{
  "hidden_size": 640,
  "norm": "rmsnorm",
  "rope_theta": 53800.0,
  "init_std_down": 0.0,
  "doc_mask": true
}
MLP neurons of a small language model. Each row is named by its layer, matrix (gate and up: input weights) and neuron, and shows model dimensions 336-431. Each number is 128 + 24 x the weight over its row's rms, rounded and kept within 0 to 255. Numbers have three digits each. A neuron's up and down rows have the sign that makes its largest values positive.
After each neuron's rows, "fires on" lists the tokens most often at its 100 highest values on Wikipedia text that the model never trained on; "fires in" lists the words (lower case) most often at its 100 highest values on Wikipedia text that the model never trained on. A number after a token or word is its count.

L2.gate421:138162143080172080110149132124152137127128121129136154120116098102131049102129106099137124136124086141162098128107155147135118166124160119129180077087097149127160121122157122074134152156096149156143088083112104126115121138148113148136113149125084099129111140102128130117083141126155179101
L2.up421:119102114134132134139122095132135173200115079133113140106096152120098155131073142117120136122108084133135116119117168136205100115104174118151115135121126143119105115171100149102090089176110136091107151135114101113142121127156060127142121135125133184074155062107128116117139147123135139140
fires on: "of " 35, "N " 25, "Court " 8, "by " 5, "with " 4, "Individual " 4
fires in: "of" 35, "n" 25, "court" 8, "by" 5, "with" 4, "individual" 4

L2.gate323:149102098139124099113190142144134087078147128145135105073162149148080156128143079135135122101161129140108099118120097126099117135129107137108124157084148134144086141143141114129110102138133084131154133131141131105148132181129150166109155124105103123176116167162088135141103116113133113132
L2.up323:114138129159068135110103122132119124129129103144128131111105169132138124101117127062137087118168068166150153132066121130149140131131145180131115144153171115137143147138114120159108073124136124152117154133168168110143130117139148159112179141134109108174164071152095134141110126163093131138
fires on: "such " 30, "with " 19, "is " 8, "left " 7, "was " 4, "leaves " 4
fires in: "such" 31, "with" 19, "is" 8, "left" 7, "was" 4, "leaves" 4

L2.gate351:147110147145119102113112120157113172130152147157156147090157109140116153126115096140109126118151175158114150103102104076140150133126145127100142153126128098135122134120143109153101135131140180124126144119132098124144144126116131158106156116162124127131167138122130127123160107149161131150
L2.up351:155152120110104119125133114114100117075074127138151112108117126137143149131145147169083120128124120126134117124119172114087054095124088159157154133096129079103146096104135104092117152133158175124148104115144098129125141094140156096116119158139140118103121111132117091135150106146113138124
fires on: "United " 69, "Sol" 9, "released " 6, "Vol" 6
fires in: "united" 69, "released" 6, "vol" 4

L2.gate86:129142130138147167134103158115110114144153076105111108145124114145140087140157110142089115132171109130149077159139116083119138112123103135166101142130147139112138107096167140112128129125138096126125138130127117128119098136140138113095124194108128167118146117147162103142163113138110125121
L2.up86:125119125143115120084190065125126119133120116158112122151099126143105177129083104129122160137130141155101089131112132120104111146113135145119127126140151153134185186136112126139154096144105138144156160104132112083144111132082118120180154095143129118106095106120142092132133126144136123139
fires on: "there " 15, "There " 8, "Despite " 8, "at " 7, "At " 7, "There" 6
fires in: "there" 29, "at" 14, "despite" 10, "to" 7, "in" 5, "among" 5

L2.gate594:114105129086127137192130120118090087106129152158159129085151151070163131146130122114069150132110106155132148101145135092118141111160143142139128185107121102143043107122136109126125145131129129158183123134100108128136127102105151140139101146139119110112167136114119175146125106121138162102
L2.up594:116124165108111109148151120175105109111162119139090119102141139155128142095111134101133089165129116153104114134119095095115103150116152185165138156115136122136116118139122166130114140159142138122134114123103146122085167123098127125159118116102132146124164155133089118142133095141115136137
fires on: "had " 26, "has " 21, "was " 15, "is " 10, "have " 5, "they " 5
fires in: "had" 26, "has" 21, "was" 15, "is" 10, "have" 5, "they" 5

L2.gate604:133153133133155140157172088106117148117127145121154134131102139128142144133185157118120149128124102098105160119122074153169109155121130143114123142094115135153105125174148131130135150080099131134120137121116109126138130164142121117134081128140148110140127134111157130099119104152167132125
L2.up604:080151133121133179126097134107100109131101111086116121115120155129136105122141147111112156115105133095110143128130111099140089124133115149148132115095095094130142123116148139110106159147168108130119115148097134156173129142147129175141114125194134141089136134098117144125132105156108118144
fires on: "in " 39, "to " 16, "22 " 7, "5 " 7, "3 " 5, "time " 4
fires in: "in" 39, "to" 16, "22" 7, "5" 7, "3" 5, "time" 4

L2.gate626:124133128140165130129093108124075122113152155114132134133110102132156138152161129103134115134142166107161092088145125104099117136089119143121184136116169140144116106124161113143107093163103152128156169143157158101099131095102161127130136156135186173150138165140121120122180107124140123114
L2.up626:086122129109082122119137126149114136127133125116165141133116141112114153133101119160146130141214097111140132156101147118138109125110119110157130121091125109114166158168124142134112134116121128145130094073137157126128081096137125137150087125199138122094148133133141114140112115135118148140
fires on: "as " 50, "As " 22, "is" 14, "as" 4
fires in: "as" 72

L2.gate261:161123131103152128121166154156073114129146137130123133074132098126136104102147121105104104164096114139182161142133111134143103131145115101101138145123143160108113128110151148118113137128119125102138149126115123141111160131076120168142152151161153134160135131100130095135126095100104130085
L2.up261:107133156139078138149051140115113164147109117118103122105161145110136127147151176133127106169130147143143147111129134123167126144065128116113142103123136131118117172132138125126140115124155104144097119126157123132096109139183128136126124132139105140141165177134168129106128095167125096171
fires on: "of " 25, "by " 6, "on " 6, "games " 5, "or " 5, "votes " 5
fires in: "of" 25, "games" 9, "by" 6, "on" 6, "or" 5, "votes" 5

L2.gate59:092116134155134127148163109126125121149122115092092142148112177148125091140158120115078111160116119125141143121163072125148116114132123121112157118147093144164080128143129130134094116172158109148111153100110149071093098115090110092134167096132152104166117140078165116105125101143147099141
L2.up59:099148174155124123123121149132160130089128088105133089157068181156157094110191114121123139123122090159144108128131101140125143144136122096094172110110074126099141116130103085140119155120123111133123137136127111114142111123063085134144077119097090104092172170106186136147111119128133104137
fires on: "of " 16, "in " 14, "Following " 12, "to " 5, "After " 5
fires in: "of" 16, "following" 15, "in" 14, "after" 6, "to" 5

L2.gate56:127103124108164131151164101080099108125115106127148180157077142142123159118142154118105123154113147135170129120125143133136159148095154161091142092134155145116144136123114154097104080105109120102132143095100117122137156126113123106130129147102118153126162138125139148113083113148111181141
L2.up56:147116154123127143146132166110125111155155139082132139162137149124146133130112132063138170109118131119179129161124128116101168129149117147111106149156112150161114156167121134111110129177094148158123138105166099116107147155143089120137134187164137158123118103126140097131060146153133153141
fires on: "use " 17, "through " 13, "of " 9, "to " 9, "used " 8, "o" 7
fires in: "use" 17, "through" 13, "of" 9, "to" 9, "used" 8, "via" 6

L2.gate295:142134123103152142139128106143117119122137125112140144169087101118144162114129148125136153143069174133115134143149111117147139215134144124091082139099167122122108133146142158121174130100144171114101134145148152139162074120176132121091126154112089123137107165122154141130155146159132091114
L2.up295:125115144170129124120108106106117139098158139175130134115122119121170081079105106178122126158128155161145135122115098164120074151104151168097125119169127113140176132149179109107161111126151115170122072106148104109119151098114141121131127117154086055113120100121121140110163115146174111139
fires on: "born " 24, "Apps " 17, "1 " 11
fires in: "born" 25, "apps" 17, "1" 11

L2.gate559:126132140124183132065143113134115117091109114124146129080105106118167098152130116172096090136081153148104150122109132107133112140128172119119100122124144117176143138145140161087143146139103087158114115133120135112123098125093145103172133137151152103147121134157142108154170144099141149123
L2.up559:108139119126128141089100133138105097119145120185109171128168105116161108121119114094112059169122134143117150110081146150126083096163131135087094111153165139105177167137149131111155114133146136052171142123145114095142132112150114111153154137114141125154123081163147104091115120153096150179
fires on: "was " 34, "is " 7, "Est" 5, "Notes " 4, "African " 4
fires in: "was" 34, "african" 7, "is" 7, "notes" 4

L2.gate246:169158132140137114113136193157163112118164122160149101101126113110135085122148143122098137138108128166104121118134142142155151142158118090126126147136132134124117135101124114134159198133152147154162123113141127085128131095098109141138116150111116161118120153137132082129142143142115106103
L2.up246:126126126146155100131168143147112084102145096148139140110102134130138105160109130128163160091152154134136143108145102133156140122154106081119148097121170096134114128157116142133139108108151129133105115170095129097130144140128146117130114107121126134090164141160176097143162125108150080163
fires on: "0 " 33, "to " 17, "from " 7, "joined " 6, "started " 5
fires in: "0" 33, "to" 17, "from" 7, "joined" 6, "started" 5

L2.gate14:096127131141139138123152126141111147131141102135144096155146165166155096134166140114156121114133116185101144096114126143144091160148157116091119079143138124125118152108108138125105087167134136103153136135104116154091161155140148155075143140134133130124152129132108150131113129110105178126
L2.up14:161121084096127117104142173135118081135111136131128156146092145174141175157123098117181088142111088099100095123094121128122190118170115112110115120148168076134106109158106098125144137156119142138114124135122082112139136120149101123114091104142116148116132106145123091174132093111181125121
fires on: "one " 27, "each " 15, "played " 7, "much " 7, "One " 7, "per " 5
fires in: "one" 34, "each" 18, "played" 7, "much" 7, "per" 5, "either" 4

L2.gate602:114111157116111131144183138138163101116126141152148135145127155178145119152117106118107122161119142149124158129159148121118126174095143136124132140135117087136130133143142131160171132120133147133118114181126167111144124103127126061118125133079102147123133107113045111114133126136131107157
L2.up602:116136129134096157131128116100138140142101138129145107161103106117135146115115123145104130125095113143083117125098152111110103168140135109155140170141119121135126134116148107121119142122126109117121107129145169144114175156133081148130131163138147160138133143139156141133072102077143122158
fires on: "National " 23, "World " 21, "American " 7, "Com" 6, "English " 6, "com" 5
fires in: "world" 24, "national" 23, "american" 7, "english" 6

L2.gate430:131112157109199139127111109126141121083160110134093118138130173087093113151155112116113112104131089116153107109117160120083158122120131182157085105115107120152163139133136144124129140105107107140141136160128139110133118115152103144155117105125163131149140163086146122129128141143113171103
L2.up430:171144099102113161120158161174101105144116162111180153148124082140131119125114171141112108104097117161129119139085123128145125121112154141120121123167085088120118102096129120120106174125142144149145145128147138152130149117140121123124171123130118104121129112150124113115124113138143101139
fires on: "as " 62, "is" 6, "as" 4
fires in: "as" 64, "is" 5

L2.gate454:157130128121134106156137151094158110129111115142121150143108146093108121153144100149123138149120127168154137132129127144119117123168125138127106129115114158155113132144119186104164146129126129093148125139106119150163130112137095106129102151129140144092149158137107158118133148112082110131
L2.up454:155121101116119108080123086110105106140156128110168134074142076145120161131128153087116059109124138164085131155105109092125132141090086137148141159128124137082121122149132148138145121146110125138148118127131110142107150135136127110094190161139158167112113132177129117135140140150143123122
fires on: "and " 57, "as " 19, "or " 7, "then " 6, "than " 4
fires in: "and" 57, "as" 19, "or" 7, "then" 6, "than" 4

L2.gate575:135133143112149115178121144121135123155187164126153154083126145120149114131127121138084141152111097117166172111117128092107083153164152136145093105123123130175141163115116120100134148138115168176138127098122162149113120151155143121089121180135153138129117111164081137155149108096135125163
L2.up575:102153110131178135163119098106138130121163181144159154208146113151066108130125128130131119177126159120157067153160120154092126115164150149093154148130166129136153116131097150160170117149116166135083131140120100144139100115130149162138151153100093133109115139112097126129143126133154112105
fires on: "However" 25, "however" 10, "addition" 5, "this" 5, "not" 4, "well" 4
fires in: "however" 35, "well" 6, "addition" 5, "this" 5

L2.gate254:113131123115151073179116146135108155201099104144109105154163133131109121117105114095102133118113124147137116142143153140137088173148153103130092143115120127098139097118138111164131110099152119159141153114081113101135136133142136110137106129154103156156148129115130120093133118135141138133
L2.up254:113089111131159117145143122121123135163120153137156145145156123101122167125129129111143108125144152117140084112106110165127139112115094138100095109128136156141122119120096176143155169137126100144117124104119162146131107131147129113149133133154085105160148118135167154126123156139112082115
fires on: "of " 19, "in " 17, "to " 13, "with " 5, "at " 5, "on " 5
fires in: "of" 18, "in" 17, "to" 13, "with" 8, "by" 6

L2.gate515:096105206090146117131126096116122124159151135157137143152170115127090127167137132117137129145163101134099144127121173175133111137137110110110086115173161147158116120125102085135092133107127176142134121127108127123113137071145150121177134149103180110160142155105152187116156141153081164112
L2.up515:130135112143093141122132142111126089120133120147115090124157130119104140150130101082144140154156069129126090133095132122102124121100103140116127100116119162149103185147101164138122126147175173177129142072070181141111114176120168143158163152129143150110141123124120158135106125141113112150
fires on: "by " 89, "By " 9
fires in: "by" 98

L2.gate506:115153141097080143123124150156164148160119131162115153133127156123147148132177130132138098173115096117112090143122107144121112148099139132114123133122148112149098137171096145139122101134146105155145114098120121122139096116094132111085179114162135170157117120162096108081105109142149131128
L2.up506:145155136141148104147142141136144146125136195112140141159134154102102110103112132153115108130152095145121097136138091202072152161100099088113140091142102105148125147085139132150152116128073112125142131105134103106165134119122141130063122097096135164140144093083114175138116113115122143101
fires on: "a " 46, "A " 28, "One " 11, "one " 6, "an " 5
fires in: "a" 74, "one" 17, "an" 7

L2.gate121:110132118153100093151126112125133139162113144120144127099139125136162148129123140123094100135115121150134085109092133132130077160135138118130120116178175099129129099152141143117098105111158165164141082173130094157139133079116159114108119129102143109133093099084104111100151120170158153125
L2.up121:129156153101107132185132168163138151150135165135088135125096134126106123114119113115101112106119130156107133133134174127132108075133125190123123101149097110115118127109173165117128125131129118087128121140122094129149149107136151099132112141129136105106133113145168133109135152112085155146
fires on: "of " 95
fires in: "of" 97

L2.gate50:122136114132172094092129089136167104113150138142105109120132106137078173119087097106116119108108148106116127136089125115126127163093163115139089150145157120148123140113103125123104125084177143146096117099137126143122139156116120125114182156123108157168133117124167168112105166140141148141
L2.up50:182130160109108139151112139111181147119190141147131122162131090125112121120103119089125121147109119147109122137134140127165131127149150121121140140103158110110115119132129115103164114061135158122114099149140141112156162126138105096107109162166133081137122126090134135143080166097127159166
fires on: "to " 50, "for " 4, "through " 4, "into " 4, "visited " 4
fires in: "to" 50, "for" 4, "through" 4, "into" 4, "visited" 4

L2.gate581:124135117154139178119138124167096098129148125119136128127142105131155089140128140094146131154142102162111101134138115115096125112128134158120119132103138101186116107095145180148162130150140106144088138167078170101116122122138168145096107150130093138185151093132106117151087125158135135115
L2.up581:116133066095104135134139124116150098094144113113130091092127145165076153154167152136094093120141110153154091120137143124105187157141122101129086124124121152089114167150128160150096075103152159138168124108139135129152113135111097125111132112141087137116145141069159154114129145148158115112
fires on: "of " 15, "these " 11, "such " 9, "other " 9, "among " 5, "which " 5
fires in: "of" 15, "other" 12, "these" 11, "such" 9, "which" 6, "among" 5

L2.gate153:089105097139133184129125156136115129135159132098138107115111150168126134119077066135135119105129111149164075134139110111097123133129159145135136105172102138093137140141103110125132126142134118120121124117123100152136126169083140187105102196129103099139135142111191115109124136107124100159
L2.up153:145093125126109153097125102158140098155101091146135142123114111134120099131157094131097126076163128145135115160131111125144124099088155146101138091150150113113160131128149122123110098142156138124153146067117125108139143136133146113097112162108133135119171141176135150096141154116107132107
fires on: "after " 28, "for " 20, "After " 9, "served " 8, "once " 6, "to " 5
fires in: "after" 37, "for" 22, "served" 8, "once" 6, "to" 5

L2.gate610:145158129127131111150144131135136113109121142135125117135111126120133118102142116084084127184107131127139127171135147104130155151151141102162159159113086135127135097138139131135133137106164126081129086109143130108143136130165133102067131110160121110113102119129130158136149133126077099123
L2.up610:131172161145079137160153126103108107099167175148138163122149118128130123113150091118104160169168072144170165150175108091126147141161109146127126141103106144135122140124142113085094136103136120169152098110188122123118134138115141113131110182135137091122119110116155147105114117091123104117
fires on: "to " 21, "than " 16, "of " 15, "like " 10, "as " 8, "Like " 7
fires in: "to" 21, "like" 17, "than" 16, "of" 15, "as" 8

L2.gate177:129110121141193159111116105137144095125156111104119101165131130106125085074115115132091083108119075125109132125078114098180149137110124120089117146087140157125150153143137135103120129157104136117141149145119107108115122136116099146130177134180094107169139123116136123152115105139108136114
L2.up177:095155102129137159138107128116105129120145107108135171103111110132116146118136098142149086156072119178147108099138198148146135117155080118139162094151129141107125235121130125158111105153120110142121155083168179129155119121134128136120167165135138142165109133136158123159120140098127130136
fires on: "one " 38, "and " 8, "One " 6, "children " 4, "every " 4, "each " 4
fires in: "one" 46, "and" 8, "children" 4, "every" 4, "females" 4, "each" 4

L2.gate522:135126101112116135111100137125167119132117133108079164136137098134116171094138154119126151156078132168128132130132120121123140176138103144138158086102108155121082082116108113149134137147141150132134126139097123125139088172135164147122079135166148128147119109134126146142137118188091135105
L2.up522:132160179163093148151144118140096147129145111161104106112121145127148124157140096157158158123122149105093109160132156128185117132105107177102113153154156108144121138126109142134128142148109107135133126151157114106166125071133139125106110087120159159151123123124160107083125141115095125119
fires on: "in " 88, "at " 5
fires in: "in" 88, "at" 5

L2.gate147:185107125089141121090122183177095100155111135138130155105121123146100174126121062091129109127155088139148106138139163137120132129133115136112142111107161125168091141159179118118115115101137119105140133126124112114153149114133154158141101128107159163139145082134153125194147141140139109113
L2.up147:101133191165114122131120121119153143140113118148153143115067091151144133108134081136112137116102191181109169134158138137092139124118124151141147181157130157159116129125127130103141145093104134100107114119123114127112153163110134120157138125130109115153093107137120096108157126095120103161
fires on: "out " 20, "up " 13, "along " 12, "Swing " 8, "of " 7, "Year " 6
fires in: "out" 22, "up" 14, "along" 13, "swing" 8, "of" 7, "year" 6

L2.gate135:118090112136122153121142111145143131100113165120116114088114144064143157148140144165144130108131108128125135123098134143122099146148147117159155128121140148082115106126164095152130126153091088111131142160060170127149121087109128143135150132133180138124128088110082150168095145114118130134
L2.up135:075090131151151129114119158159129132118179137101149102116123079130112103188122135176093167126135124133113156178140114132136144188158111084107109129134130130125147116141167123116122136129156117175137127163140123097130082138118119134109175153115149107116146135083140126154137133132167106133
fires on: "hold " 16, "continued " 13, "as " 12, "remained " 11, "still " 7, "remains " 5
fires in: "hold" 16, "continued" 13, "as" 12, "remained" 11, "still" 7, "remains" 6

L2.gate227:150145122100109159097125113156137137130098120114077144131124090064157138136167136148101074133066143090134158132157163147139132137087088130164180132133108122140131114132100126114124112141105140180085121106139146128113130134114156126128156166138117156137170102102098157135119100123129143129
L2.up227:118129118130137119115129094126147122146104140106141166118147112057149141116129162089123118116129083111116148112097154168108105110126135156158074124127158097162112122127124126114147130133165163162120105120122136145103135109130155154111120115110123174151155157096110152126135117158134148133
fires on: "by " 40, "to " 22, "from " 12, "with " 4, "before " 4, "in " 4
fires in: "by" 40, "to" 22, "from" 12, "with" 4, "before" 4, "in" 4

L2.gate315:131137146138170069136137154138124120152124132146161126121147086106165110100145135126123124098140143145072137095107158095128124134152157121126132123091133107079143111129108165113149130075105099147138131154128119153100113117122146089130141158102140115132137146125107094157150133132141112122
L2.up315:147146135108132136112155138157146135167122175160143107133148129148156116181084152150112131119075104160132108110155109129152161123085087092155151119131164130149155130134150105135145147138152132129143135141132131101109123109134131148159115109115136121133116110097139110154073126153146158132
fires on: "of " 90
fires in: "of" 92

L2.gate26:131154137129129162099085144104061136160137137144114120105119132121123116123153088167110125109142125145099098131132160149158113201154130130116141173084128120152160122106162126110154134126096193114146088094176095145131118073163152135137091152155102156091095120126139136071095114140107107143
L2.up26:145133099142135143120165165107154108111127120096150131111127143125129143105110131137124120147082165084144118164165107105129105115141140147085126142096116103103153159120158116147125139065142137126134135170161129162152099138111141130132152147114140091154121149094130109092158105118129126119
fires on: "from " 23, "to " 20, "Mon" 6, "See " 6
fires in: "from" 24, "to" 22, "see" 6, "molybdenum" 4

L2.gate543:112118157141158155130171146108095095134133160153109158143141157109098141120147161135133163135152136149112119075105168142077140145164123086141164081071108114128127168124077146142111103121114156119149133167120133125139132161124105105159153108118136145094143134172113088090150147090125109132
L2.up543:086172137124143146120171141123153093160126145127109137146157135102119121123106172107124177170101124111143126134127101096124149145125123097143063112124111109145124159136132130108122115107136162106183120156127146136131163118103120135158144112153113141142112117127109144101129148065127118112
fires on: "by " 57, "of " 22, "by" 5, "stars " 5
fires in: "by" 63, "of" 22, "stars" 5

L2.gate93:105133111115085121113131114113132147117152070122134075143145159100110158141184120131118127119143153102094138103113154091161141127098129141122128137141134142127151144146136115129159106104112129131174161097129124122140151132080141153124161145133089125148140111100118135112116098138100118110
L2.up93:117154076158140139118138109174195109102131139133139109098131141104109135142130147095085154078136134143152113163141109138145153158158140107121146112135127132168116117103136127112152110124124112127128138158128136165126130129119139137131145153171081135158115142135146080142125150212122128125
fires on: "and " 66, "with " 22
fires in: "and" 69, "with" 22

L2.gate143:118119085144123141114096150161115127128181122146148105132133107130122122140123120145093107111123116119143124140113145102120082157123110149178102105135083098177132161111121110104100130160111074113131160135126145146158121090111127099106126114144150131125117116077110102115122149124147170137
L2.up143:134114130165092119175111140104132141146160125142143134111099099098142137125120077097138159078125135174133108107117112092101109172146122130159120139119097132130165180117175123137088119102166135111109121099191139133102121134113081121098142087077095134129136145135137135127146141138121151151
fires on: "with " 19, "to " 11, "who " 11, "which " 6, "Dr" 5
fires in: "with" 20, "who" 12, "to" 11, "which" 6, "where" 5, "by" 4